Weights of a small transformer language model: 12 layers.
MLP neurons of a small language model. Each row is named by its layer, matrix (up: input weights) and neuron, and shows model dimensions 224-287. Each number is 128 + 32 x the weight over its row's rms, rounded and kept within 0 to 255.
Before each neuron's rows, "fires after" lists the tokens most often just before its 100 highest values on Wikipedia text that the model never trained on. A number after a token or word is its count.

fires after: " |" 43, ")" 9, " Gold" 7, " Platinum" 5, "|" 5, " " 4
L4.up673 [128 148 132 177  68 151  67 117  82 183 104 117 101 151 108 157 138 129 193  54 177 126 123 151 201 131 107 188 127 136 182 134 147  97 108 255 103 197  96 154  95 144 106  99 140 128 126 117 127 181 116 147 158 142 159  95 123 112 129 100 139 161 138  88]

fires after: " for" 30, " |" 18, " with" 10, " of" 8, " was" 6, " is" 4
L5.up1167 [101 125 195 166  93 104 100 138 108  78 135 179 178 245 110 140 168 150 103  72 135 104  62 158 130 120 128 142 150 111  79 120 102 121 156 101 108 158 190 114 166 144  96  62 152 149 108  93  80 160 108 149 144 113 147 102 145 130 100  83 157 128  70  93]

fires after: " directed" 15, " by" 12, "ed" 11, "′" 7, "°32′" 6
L3.up513 [114 103  96 152 141 108 122 104 127 163 114 186 123 132 155 185 108 210 148  82 147 142 147 169 110 183 135 112 121 140 123  80 114 165 123 146 149 104 177  94 126  87 108 118  57 129 118 108 141 124 160 139 139 149 172  93 133 157 172  80 114 138 217 184]

fires after: " |" 29, " " 18, " Japan" 4, " 0" 4
L5.up810 [ 94 152  73  54 149 139  95 105  53 126 205  81 131 144 157 147 154 109 104 160  80 110 121 176 141  97 139  96 154  99 117  98 138 120 110 106 107  73 129  75 236 120  96 151 154 132 100 150 111 105 157 154 151 108 134  88 130 105 161 141 106 134 126  78]

fires after: " |" 70
L5.up432 [135 132 135 165 107  87 135 188 147 124 162 171 162 149 157 149  51 135 106 107 113 114  88 147  56 105  66 138 138  77 116 124 105 121 171 164  83  68 202 121  96 153 135 129 173 138 148 127 110  82 116 163 139 102 110 178 144 106 122 177 153 148 132 133]

fires after: " the" 27, " The" 12, "==" 11, "." 6, " of" 5
L8.up505 [133 184 139  94 149  75 165  65 107  75 100 177 179 160  89 153 108  65 113 106 165 133 123 116  96 104  94 177 140 180 145 127 160  79 127 176 113 140  90 140 174  40 126 116 149  93 148 120 131 110 110  99 128 137 118  93 192 144 115 120 120  79 159 185]

fires after: " in" 41, " a" 9, " high" 6
L4.up1049 [113 106  89 121 145 109 109 176 137 177 145 133  85 100  96 144 172 154  60 188 197  85  98 111 166 105 126 177 182  96  83 110 178 124  96 154 136 176 109  93 102 129 165 188 115 142 124 105 212 157 177 169 157 178 177 132 129  57 164 163  78 123 145 100]

fires after: " the" 19, " to" 14, " at" 9, " al" 8, "to" 4, " ex" 4
L5.up620 [101 135 132  99  79 160 157 119 163 105 160 155 130 162 105  98 150 108 118 161 109 100 150 137 110 144 183 135  66 102 180 178 100 135 159 130 194 194 177 170 168 168 111 137 168  92 115  89 169 121 150 154 124 143 120 126 131 181  93 131 192 122  74 170]

fires after: "\n" 34, "-" 21, " |" 7, "===" 5, "==" 4
L2.up602 [110 143 113 139 178 141 174 220 118 110 177 165  85 126 123 134 105 137 134 114 123 120 140 132 134 191 144 162 116 124 158 172 140 140  92 160 123 140 109 120 136 104 136 121 101 113 169 138 107 125  35 147 146 163 135  88 107 130 136 111 136 163 141  60]

fires after: " a" 35, " an" 15, " A" 10, " An" 7, " any" 4
L5.up677 [123 152 176 134  82 158 112 128 125 107 151 193  71 180 125 137 127 160 146 154 149 145  83 100 113 150  87 142 176 186 111  94  98 141 189 168  89 155 109 163 129 137 169 137 105  88 159 124 171 166 120 134 168  92 107 143 131 117 106 111 190  96 107  91]

fires after: " and" 40, "," 14, " was" 11, " is" 7, " can" 5, " or" 4
L5.up464 [137 110 110 137 132  96 123 136 112 142  80 134  83 155 131 120 121 120 116 129 146 125 171 200 197 112 119 117 163 131 118 111 164 154 118  62 106 127  97 180 136 124 160 131 128  11  87 145 124 122 159 153 138  93  90 130 123  89  93 136 128 126  79 161]

fires after: " the" 53, " The" 13, "s" 13, "The" 6, " its" 5
L3.up508 [ 72 118 178 149 103 102 110 138  29 100 152 145 138 117 131  64 113  83 163 127 101 163  91  99 138 128 188 146 160 124 134  90 160 116 146 106 113 132  73  95 141 123 117  80 150 125 149 157  75 153 188  91  39 142 116 108 136 124 102 109 113  73 144 177]

fires after: "," 40, " in" 10, " 16," 4
L5.up985 [148 106  90 147 137 162 156 160 131 136 122  98  21 111  88 144 132 160 130 156 212  87  86 154 113 162 124  89 132 143 113 130 121 147 136 134 172 138 117 110 129 160 161 205 107 120 143 141 128 139 162 139 184  45 154  46 144 122 137 153 147 162 139 119]

fires after: " the" 20, " at" 13, " in" 9, " 1" 8, " of" 7
L8.up653 [ 99 144 119  99 149 149 146 208 128  70 106 153 138 155 147 104  70 136 158 112 168 169 127 156 174 132 144 128 117  82 161 140 128 155 152  94 151 169 129 171 164  71 153 100 136  70 152  60 124 162 149 108 160  78 153 136 166 108  94 134 170 117 109 180]

fires after: " and" 72, "," 13
L4.up381 [128 125 155  72 136 111 173 162  75 145 109 145 118 120 172 143 102 170 126 139 143 152 198 102 140 156 105  90 137 137  82  87 155  91 144  55 133  75 106 125 113 160 143  70 109  97 135  95 115 128 130 130 198 125 126 136 129 119  72 145 117 157 142 164]

fires after: " the" 46, "," 7, " Total" 5, " The" 5
L4.up240 [141 118 173 231  86 157  74 159 122 143 159 141  84 152 170  65 111 154 142 123  96 121  61 188 100 151 141 126 152 129 161 146 112  78 103 151 138 164 115  99 150 162 122 186 123  94 133 119 105 123 163 167 148 113 199 149  82 148  79  85 149 118 103 214]

fires after: "\n" 68, "|" 11, " Game" 4
L3.up129 [ 72 226  81 149 138 137 170 144 134 167 114  91 102 163  51 111 116 151 134 106 126 121 104  94 132 145 204 145 140  90 194  97 119 116 161 107 137 115 160 113  93 128 119  56  97 150 143 138  96 115  94 126 125 134 115 118 127 145  98  77 123  83 112 122]

fires after: " |" 39, ":" 15, " the" 14, "," 8, " \"" 6
L3.up206 [141  97  77 120  97 175  77 175 148 104  74 100 168 154 166  94 107 114 139 111  83 132 152 155 179 120 156  84 129 112  98 149 201 108 134 192 130 193 133 105 126 111 126 123 171 115  84 125  83 146 124 130 124  75  56 132 172 142  56 125 134 139 159 158]

fires after: " a" 23, " the" 13, "'" 13, " one" 9, " The" 7, " an" 7
L4.up874 [166 179 163 142 130 112  80  81 156 139 177 173  72 164 138 132  91 114 144 103  90 120 131 125  86 118 130 164  97 135 101  75 137  97 102 106 113 142 133 165 190 146 104 100 169 113  79 146  61 104 159 166 162 147 178 168 144  78  36 157 101 135 129 174]

fires after: " |" 43, " (" 24, "|" 13, " South" 4
L2.up1247 [168 126 102  85 146 143 119 116 147  42  80 137 166 133 118 125 156 123 146  74 114 166 104  53 125 133 174 139 153  99  91 206 140 106 136 125 139 105 101 102 107 136 151 112 142 135 151 113  80 126  38 113 113 121 107 158  94 200 103 122  98 115 129 166]

fires after: " |" 86
L3.up56 [183  99 120 150 109 108 169 162 139 160 101 155 131 119 113 124 131 107 151 112  74 157 139 151 134 126 116 101 138  56 154 151 137 111 119 109 108  50 134  55 117 126 116 149 116 160 123 128 126 125 134 121 131 130 114  99 125 140 152 160 100 121 133 131]

fires after: " a" 55, " A" 11, " an" 4
L4.up1033 [145 112 104 152 133 152 125 139  92 137  96 148 152 149 164 118 124 172 159 177  93 154 155 116 134 121  51 116 110 160 166 156 155 108 110 149  95 146 147 142 156 125 138 173 137 154  75 137 184 121 132 122 178  86 178  93 161 142 126 162 167 120 166 147]

fires after: "-" 39, " the" 19, "==" 5
L8.up153 [111 118 212  71 149 105 152  77 116 137 131  97 159 146 169 172 143 136 146 145 111 111 120 123  69 100 154 151 161 114 124 170 185 154 179 101  76 113  65 142 107  93  74 141 110 118 147 105 114 233 109  81  99 101 165 114 140 118 124 110 124 154 192 127]

fires after: " to" 21, "ve" 8, " he" 6, "'" 5, " who" 5, " she" 5
L5.up1217 [136 144 168 126 117 128 145  98  96 141 137 103 125  73  97 134  55 102  67  79 150  72 102  98 109  88  76 143 145  97 137 165 132 101  90 121 152 111 173 124 106 149 122 170 129 129 155 140 105 114 110 109 104 102 203 143  79  96  97  74 118 131 136 239]

fires after: " |" 56, " 2" 4
L3.up947 [148 128 111 173 147 142 128 122 148 125 133 137  95  91 137  70  95 172 138 171 117 125 107 183 182 102 123 123 120 125  39 144 125 162 156 133 151 120 132 103 138 119  99 159 110 113 114  84  92 106 144 153 132  65 152  67  82  89 196 122 196 127 155 127]

fires after: "'" 28, " the" 23, " a" 13, "-" 8
L3.up462 [ 88 147 134 128 125  93 140 146  97 119 138 142 170 174 199 110 146 182  88 148 178 154 186 103  96 119 123 126 102 226 106 130 134 123 124 131 107 144 133 148 124  27 118 125 182  87 142 105 108 170 110 128  90 160  80  95 118 148 129  75  91 157 126 107]

fires after: "\n" 36, "," 7, "|" 6, " born" 6, "|---|" 4
L3.up1189 [111 108  77  84 143 148 149 125 158 120 123 115 158  95 135 115 110 120 115  94  99 102  98  88 176 153 140 121 131 145 167 130 123 104 157 129  79 190 122 114 101 150 114 112 113 174 156 146 144 113 173 112 142 129 153 149 135  75 169  89 106 147 143 168]

fires after: " |" 65, " Jean" 4, "-" 4
L4.up834 [134 160 176 144 117 128 100 125  60 102 125 164  98 125 135 121 123  82 153 103 103 128 127 135 137 117 120  90 106 125 124 153 167 176 104 153 170 136 108 156 141 117 142 164 129  77  78 158 138 113 114 162  98 116 175 108 102 133 124 142  76 175  99 153]

fires after: "\n" 37, " |" 32, "," 5
L4.up1317 [141  86  70  85  87 164 134 124 162  91 136 134 136 149 147  98 140 136 169 111 121 114 109 155 179 138  95 159 122 115 110 113 189 166 206 185 143 133 111  51 136 104 126 123 166 202 123 143 159 145 175 116 153 117 118 110  86 121 136 128 141 156  94 146]

fires after: " |" 52, "(" 5, "\n" 4
L8.up1091 [172 113 118 133 102 143 113 153 135 140 127 129 129  67 131 154 123 127 177 145 145 139 159 107  63 186  96 152 155 144 163  90 137 106 199 154 112 126 157 104 159 124 120 153 157 174 127 126 132  91 106  82 124 128  83 194  84  84 184 131  86 177 138 127]

fires after: " |" 39, "\n" 9, "|" 9, ":" 6, "-" 5
L5.up572 [124  84 115 151  27  76 114 152 187  92 128 100 116 139 136 115 103 166 148 160 135 108 127 120 159  73 202 167 111 116 132  81 218 142 121  93  91 189 135 140  69 107  69 160 144  78 102 107 117  88  86 128 167 175 151 172 111 160 102 143 103 115 130 112]

fires after: " |" 57, "." 14, " 3" 4
L5.up631 [113 100 167 176 121 141 153 164  98  83 140 119 129  69 148 140  94 136 160 118 149 142 145 116  99 151 106 126 115 131 144 102 177 137 151 161 131 140 154 175 117 154 119 167 101 131 114 174 133 136 114 116 107 103 173  71 149 136 147 166 145 209  87  90]

fires after: " |" 62, " 1" 7, " to" 4
L3.up957 [122 162 161 147 120 155 137 118 159  95 107 140 117 132 167 114  87 133 162  68 107 143 112 161 139 113  61 112 119  87 172 126 140  94 144 162 103 140 159 119  91 141 118 106  98 102  90 124  60 176  70  75 212  62  96 128 131 165 129 133 133 119 121 155]

fires after: " |" 26, " %" 10, " Goals" 5, " Votes" 5, " Pts" 4
L2.up157 [106 152 122 125  60 137 109 145 160  79  75 156 156 146 154 133 113 141  77  62 112  82 107 122 134 121  72 149 121  99 151  72 169 178 140 137 110 112 124 120  83 150 127 158 108 163  48  91  80 107  95 151 127 148  95 161 133 150 157 120 142 141 117 123]

fires after: " |" 28, " 2" 17, "\n" 15, " 3" 11, " +" 5, " " 4
L2.up66 [151 147 132 163 150 223 145 107 134  73  58 130 116 103 138 124 171 171 140  47 115 162 117  99 182 110 108 139  98 113 155 154 128 161 123 114  99 123 123 123 131 135 102  53 140 103 114 180 209 124 179 138 121 100  87 143 182  90  76  85  89 127 126  78]

fires after: " |" 33, " the" 16, " on" 7, "\n" 7, "-" 6
L8.up560 [131 133 160 109 107 153 121 101 134 114  69 132  99 156 141 171 123 140 128 131 100 101 170  95  75 127 158 144 109  57 145 175  91 125 136 109 114 112 146 145 160 150 100  74 130 148 106 128 109 143 118 143 128 107 131 107 135 111  87  45 158  98 141 140]

fires after: " |" 46, " Target" 7, " Memorial" 5, " Capital" 4
L3.up1237 [123 114 149  94 149 120 148 139 123 131 151 180 101  72 154 132 108 143 124 151  87 179 111 132 134 127 173  92 169 100  87  68 114 158 148 174 150 156  73 112 125 137 157 114  89 130 109 151 158 159  49 117 109  99 167 108 149 139 154 126 145 176 164 176]

fires after: "|" 83, " Mean" 4, "s" 4
L4.up894 [120 123  82 116 110 114 134 145  88 151 102 118 110 112 108 129 139 113 134 133 111 114 114  65 150 106 178 119  91 198 145  95 120  57 136 103 130 129 189 144 129  77 150 127  93 130 110 121  63  82 154  88 180 158 116 127  99  98  67 100 111  72 148 100]

fires after: " to" 26, " in" 15, " on" 10, "'" 7
L3.up1030 [133 183 148 108 105 142 151 121 138 128 165 107 124 130 105 149 116  70 137 155 125  91 121 138 119 108  95 162  99 119 136 135 122 128 161 149 105 132 107 177 105 147 157  95 112 135 110 166 187 133  94 137 175 146 149 165 106 139  71  89 132 106 104 168]

fires after: " |" 39, " " 8, ";" 6, " .0" 4, " 0" 4
L5.up65 [158  88  67  69 164 129 101 158 153 185 119  72 147  92  77 192 193 136  90 106 120 134 101 144 152 143 207 127 111 123 147  74 149 169 125 109 136 132  89 109 211  66 137 110  87 106 185 137 145 115 146 172 151 110  94  75 113 137 115 203 102 120 135 117]

fires after: " A" 30, " E" 11, "A" 7, " He" 6, " a" 4
L5.up409 [112 117 137 127 143 121  81 128 117 107  95 169 136 112 144 112 134 130 133 154 130 117 154 143 126 103 164 173 107 149 100 162 138  98 106 158 129 135 141 102 161 129 127 183 162 130 120 184 148 112 118 119 154 128 128 111 130 163  79 165 154 106 144 150]

fires after: " the" 79
L4.up1342 [110 115 119 128 104 162 109 167 115 163 130 165 124  98 127 112 125 129 119 141 122  78  98 110 166 102 120  76  90 155 137 113 143  87 132 175 115 126 131  68 177 133 134 133 112  92 118 159  87 156 171 137 172 109 157 175  97 140 119  96 173 127 177 116]

fires after: " the" 47, " a" 21, " The" 11
L4.up262 [121 182 129 115 115 133 115 172  63 147 145  89 118 126  79  42  95 150 150 179  98  97 122  90 123 118  73 134 122 127  95 144 137 129 114 117 132 146 148  81 113  89 128 190 169 106 131  97 134  76 139 155 187 113 186 178 133 142 114 177 101  89 156 186]

fires after: "." 87, ".\"" 6
L5.up1099 [113 122 109  87  81  99 117 118 113 178 158 154  78 188 123 122 148 184 137 120 184 118 133 131 143 115 133 123 120 181 102 213 188 128 152 155 159  87 188 144 173 199 102 165 182  85 170 178 131 126 155 159 100  76 128 125 152 124  89 127  42 142 142 106]

fires after: "\n" 35, " (" 31, " |" 9, " \"" 6
L2.up347 [105 160 107  97 101 128 147 136 185 131 185 128 118  88 114 163 169 132 161 148 168 183  60 122 143 181 207 126 131 138 133  39  47  96 100  94  83 196 145 146 111 166 122  99 102 122 121  83 108 105 126 139  96  79  87 147 163  97 126  96 119 143  85  99]

fires after: " |" 72, "==" 4
L3.up1034 [ 87 151  25 127 118 141 108 132 156  40  97 148 132 185 107 131 139 138 105 112 129 126 111 101 138  60 164 151 189 153 192 125  99 132 110  77  81 130 167 131 103 123 151 147 104 139  92  92 146 135 136 139 105 136 111 125 143 141  84 116 142  73 119 163]

fires after: "\n" 28, "|" 27, ":" 10, " |" 4
L5.up1129 [128 161  77 105 123 145  74  95 116  92 144  93 159 160 153 159 164 174 122  92  88  64 122 135 135 120 112 174 117  82  99 158 221 136 131 145 151 129 145 105 173  46 172 111 143 116  95 103 117 145 123 141 130 155 111 136  84  84 108 147  51 137  86 108]

fires after: " |" 25, "\n" 23, " (" 9, "==" 4, " \"" 4
L5.up85 [171  69 125 146 139 149 151 143 151 138 141 133  69 121 121 117 170 110 151 178 101  81 129 189 131  83 166 121 164 175  64 147 129  78 125 138  84 120 123 110  82 119  76  64 125 142 157 110 155 151  86 116 103 158 194 108 129 152 147 123 107 142  78 148]

fires after: " |" 35, "|" 11, " (" 11, " from" 7, " (18" 6, "-" 4
L8.up752 [111 145 146 127  64 170 122 116  29  91 108 126 163  85 123 146 107  76 233 146 178 150 121 162 149 115 124 163 138 138 147  94 181 121  95 155  99 189 166 149  75 139 133  84 162 120  82  98 125 108 106 224  95  75 108 166 107 125 156 134 115 174 149 134]

fires after: "\n" 53, ";" 14, " |" 10, " (" 7
L4.up764 [121 113 126 106 100 107 127 146 112 174  48 138 168  88  77 126 126  98 112 126 152  97  97 116  57 138 125 126 151 192 128 135 154  77 160 144 101 130 121  74  99 122 147  95 114 141  96 151 120 140 138 150 173 136 130 173 134 169 138 123 146 109 112  72]

fires after: " 4" 18, " 2" 12, " |" 12, " 3" 10, " 1" 7, " 8" 4
L3.up181 [148  83 134 158 142 100 125 104 145 152 140  92  77  77 188  98  95 168 118  82 138 172 111 127 167 120 158 158  80  72  91 145 100 121 165  53 134  70 141 118 152 135 110 125  70 147 117 205 177 128 152 155 187 132 101 205 126 142 132  85  96 123 121 152]

fires after: "-" 48, " promoted" 4
L3.up1245 [169 119  68 149  98  82 125 146 123 155  82 106 124 142 145  89 151 108 132 125 125 157 106 106 101  78 153 169  74 141 105 140 100 102 121 146 204 112 170 120 117 144 174 164 139 127 159 120 151 167 121 116 122 135 161  66 103 177  99 154 198 140  81 154]

fires after: "-" 24, " the" 18, " an" 13, " a" 7, " (" 6
L5.up996 [139 102  63 137 108 133 134 149 131  98 143 118 101 103 100 135 127 133 108 152 140 120 165 143 175 147  98 134 153 183  95 152 106  18 100  96 182 224 161 156 118 137 223  95 148 123 115  79 126 183  56 137 200 124 152 101 156  61  97  88  76 118 134 135]

fires after: " |" 51, " " 13
L3.up831 [119 176 155 106 150 150 131 192 201 122 126 104 103  75 162 132 144 129  96 185 116 117 141 142 146  79 137 178  95  45 122  97 100 178 127 180  89 120 144  82 158 123  86  94 142 167 137 145 142 117 159 161 136 117 117  91 117 102 159 119 132 157 179 114]

fires after: " (" 28, "\n" 27, "-" 10, " \"" 9, "|" 7
L3.up1165 [116 165  80  57  58 189 171 178 125 122 140  80 117 144  50 163 134 185 143 124 167 104 136 166 104 100 111 123 166 160 168 119 173  76 172 109  85 125 119 139  85 192  96  80 117  74 121 134  96 123  83 112 139  84 162 153 133  73 183 131 132 148 135 119]

fires after: " |" 59, " —" 5, ";" 4, " " 4
L4.up202 [133  98 142 160 110 114 132 102 129  53 122 117 105 236 137 138 117 147 170 122 174 104 104 186 168 130 144 152  68 135 112 106 138 117 155 166 104 182  67 113  90 155 126 154 134 192 123 105 117 152 153 182 138 112 144 132 135 149 156  85  70 116 130 144]

fires after: " the" 55, " The" 5, " at" 4, " on" 4
L5.up1060 [127 138 146  89 102 207 123 125 116 146 126 143 145 129 137 106 150 106 123 114 114  79 110 138 109 128 149 134 122  79 119 147 151 154 123 141 150 175 154  96 133 131 180  75 139 109 108 137 121 222 152 155 103 113 183 113 166 173  76  81 135 116 102 109]

fires after: "-" 35, " most" 12, " the" 10, " more" 4
L3.up409 [118 129 121 137 123 122 212 143 154 120 101  82 154 175  84 101 123 149 120  78 136 144 172  81 157 109 124 119 108 192  61 116 130  99 141  87 111 158 116 100 109  94 108  63 138  68 156  86 156 191  97 122 172 134  99  81 128 104  96 154 138 174 170 182]

fires after: " his" 28, " a" 9, " the" 8, " Her" 6, " His" 6, " its" 5
L5.up390 [106 135 146 166 113 173  81 172  46 142 163  82 122 172 168 167 127 151 171 139 141  90 117  95 101 140 146 133 180 162 133 121 133  96 105 115 168 185 132 100 103 129 124  67 125 107 152 154 123 134 120 153 134 104 181 154 148 170 151 107 155 141 107 129]

fires after: "." 19, "," 14, " where" 12, " and" 11, " which" 8, " that" 6
L4.up1125 [121  87  84 116 132 159 124 158 125 125 108 148  91 155 172 132  93 123 108 141 133 149  75 177 152  86  87  78  64 162 169 150  64 131 137 139  83 170 180 150 119  82 154 167 156 120  85 175  83 122 154 142 125  75 156 135 108 118  77 130 163 121 103 129]

fires after: "," 21, "\n" 14, "(" 12, " (" 10, " \"" 7, " |" 6
L3.up600 [126  87 160 122  48 140 144 138  91 129 100  73 214 156 105 157 135 192 121 175 160 112 141 162 119  82 214  64 110 103 159 134 116  69 181 106  59 158 149  95 142 160 128 144 150 156 105 114 151 126 139  88 142 153 135 124 125 196 144 119 137 121 180 121]

fires after: " |" 26, "|" 11, "-" 9, ":" 6
L4.up682 [ 83 186 128 182 130 126 216 140  88  77 138 145 151 154 101 179 165 142  70 112  78 147 101 132 144 101 147  99  65 169 139  59 160 135 166 183  77 129 128 121 107 121  61 129 149 105 170 129 228 125 134  78 103 141 114 148 156 162 117 146 102 135 101 139]

fires after: " the" 54, "-" 5, "s" 5, "the" 4
L4.up466 [132 146 144 139 160 141 126 121 143 127 169  97  71 117 158  79 116 188 174 166 136  79 145 134 147 114  62 119 120 197  94 146 122  73 105 135 122 159 137 147 121  83  96 148 199  21 140 114  84 121 165 129 123 202 116 149 101 130  99  98 129 125 111 134]

fires after: " |" 27, "(" 11, " p" 9, "n" 7
L5.up173 [ 61  87 137  98 117 152 132  96 146 182 120 173 113  92  49  93 109 167 158 135 222 116 149 137 109 171 137 168 107 167 131 153 168 150 130 151 173 153  68 150 149 126 116 100 112 173 102 151 195 144 134 116 152 106 151 146 127 144  71 136 153 162  72  90]

fires after: "-" 32, " a" 14, " al" 12, "'" 9
L4.up996 [103  90  94 120 106  89  74 148 173 167  60 122 110 151 145 132 154  76 171 116 163 157 166  84 135 108 112 104 138 124 139 148 103  91  58 117 102 138 162  48 161 182 190  92 100 150 125 140 186 161 153 153 138 148 113 103 100 110 119 139 129 168 103 177]

fires after: " |" 37, " Score" 5, " its" 4, " graduated" 4, "|" 4
L5.up1293 [112 178  97 143 138 103 127 164  97 126  94 126 151  46 152 141 166 172 108  99 209  99 165 135 103 132 132 159 132 120 140 113 151 109 130 208 122 109 136 141 115 166  57 158 180 124 117 130 139 149 127 107 109 101  94 126 185 147 152 158 162 127 112 120]

fires after: "\n" 82
L2.up755 [107  98  69 120 131 131 176 189 143 191 211  40  69 121 190 133 187 171 163  64 130 125 134 148 117 115 102  91 125 173  86 120 138 158 110 116 134 123 103  79 117 108  81 137 129 105 120  96 168 122 124 113  76 115 110 131 159 114 130 239 123 151  87 109]

fires after: "\n" 66, "." 15, " In" 4
L4.up356 [145 132  77 144 152 142 117 130 123 189 186 115 144 122 137 131  73 173 119 136 155 104 129 123 157 132 104 133 111 147 158 152 173 118 159  96 166 174 154 100 150 123  79  90 155 127 166 147 144 144 130 130 164  61 159 165 153 106 157 170 114 134 169  82]

fires after: " the" 21, "'" 20, "s" 15, "the" 4, " The" 4
L3.up1312 [107 141 120 125 165 109 104 135  85  69 122  85 137  94  73 119 115 185 170 166 127 117 139 155 127 104 134 100 181 186 151 172 133 120 129  70 144 165  82 123 132  60 151  98 139  81 212 180 111 179 148 159  57 150 130 155 116 104 125 111  92  96 159 144]

fires after: " |" 40, "." 13, " Ajax" 8, "field" 7, " " 5
L4.up779 [102  96 160 187 145 120 160 142 179 138 118 131 106 143 177  67 104 142 119 160  93 125 124 141 154 168 106 142 146 139  80 108 100 173 214 135 121 143 126 152 120 174 135 149 141 145  90 173 125  79 131 137 118  88 145 161 140 180 122  95 148 149 152 185]

fires after: "." 36, "\n" 27, "In" 7, " In" 7, " in" 4, " date" 4
L4.up828 [144  48  84 116 136 128 157 127 143 128 181 148 129 120 144 100 125  94 123 173 186  66 123  80 111 140  81  91 192 151  80 128 168 107  86 114 119 142  95 100  90 136 143 159  76 153 140 107 163 117 189 149  77 142  73 136 140 143 117 109 119 159 126 132]

fires after: " the" 16, " his" 11, " its" 9, "'" 9, " on" 7, " their" 6
L5.up1048 [138 217 171 181 110 151 106 106 117  83 120  99 132 180 161 119 180 161 104 130 110 145 114  89  91 143 183 122 148 159 139 159 101 119 109  99 138 124  62 146 126 149 100 100 105 153 163 128 183 115 111 104 164 144 155 109 187 118  91 138 110 127  86 165]

fires after: " the" 34, " The" 11, "The" 6, " Worship" 4
L3.up673 [ 97 145  97 174 160  78 156 152  96  88 141 167 116 173 175  88  92 162 126  98  78 161 110  90 110  87 116 122 159 170 120 100 163  73 120  71 150 152 175 130 153 133 109  77  91 152 122 119 150  80 137 118 145  98 186 137 120 206 128 110 139 139 116 158]

fires after: " the" 48, "|" 11, " The" 10, " an" 6, " |" 5, " a" 4
L5.up289 [170  72 143 119  83 137 159 107 105 110 114 125 189 141 149 131  56 142 138 159 157 152 174  97  96 104 152 169 147 163 157 226 183 127 113 193 136 177 137 138 146  85 100 132 144  96 123  98  56 123 137  98 157 128 120  94 140 169 153 120 162 154 112 150]

fires after: " |" 44, ";" 14, " No" 7, "ed" 6, "|" 5, " Home" 4
L2.up807 [143 163 128 105 127  91 127 111 136  84 155 142 200  97 158 151 141 177 162 123 106 114 126 147 108 120 125 131 169  96 158 162 242 157 163  81 117 120 171 100  91 147  91 136 102 195 122 121  71 127  94 147 140  60 138 114 135 141 147  82 158 105 134 178]

fires after: " a" 35, "a" 10, " A" 9, " El" 8
L5.up319 [105 128 118 102  94 109 130  83 177 176 110 134 127 178 143 146 136 110 146 184 188  99 122 142 110 129 134 116  83 163 133 139  71 154 127  89 117 163 105 154 168 138 121 134 132 133 120 114  87 174 151 132 216 161 100 182 182 139 135 100 178 106 106 151]

fires after: " most" 17, " the" 14, " a" 12, " more" 5, " \"" 4, " and" 4
L3.up519 [142 167 116 119 161 145 128 131 111 114 144  87 180 139 124 103 141 159 177  97  67 153 142 136 134 129 109 148 141 177 130 108 146 126 165  93 178 182 148 129  52 101 130  96 127 129 192  82 123 164 110 141 151 175 164 107 137 116 144  90 163 138 144 143]

fires after: "|" 30, "\n" 30, "-" 16, " |" 9, " " 6, "==" 4
L3.up945 [139 100  98 119 115  65 170 117 131 126 170  63 121 104 169 151 118  99 132 166 134 104 113  98 129 120 130  85 184 108 108 119 170 142 126 135  88 145 120 125 166  86  55  90 160 151 102 107  89 127 141 143 124 102 143 131 133 157 136 119  92 105 110 145]

fires after: " the" 38, " The" 16, "The" 8
L3.up1014 [110  84 107 124 192 137 124 152 122 156 140  76 164 130 149 142  97 121 151  88 131 125 147 130 145 119 199 133 130 159 110 149 119  79 137 157 142 117 158  98 115 127 108 106 196  94 152 111 106 134 129 126 154 103 106  93 171 138 120 119 139 138  76  76]

fires after: " |" 49, ":" 4
L5.up602 [115 113 102 127 151 112 118 192 156 101 143 214 129 168 129 138 118 151 135  86 164 155 142 143 126  82  95 140 165 146 131 111  79 101 128  82  99 120  99 135 144 158 159 133 123 142  30 126 160 119  71 117 128  90 125 106 121 152 118 136 107 104 107 133]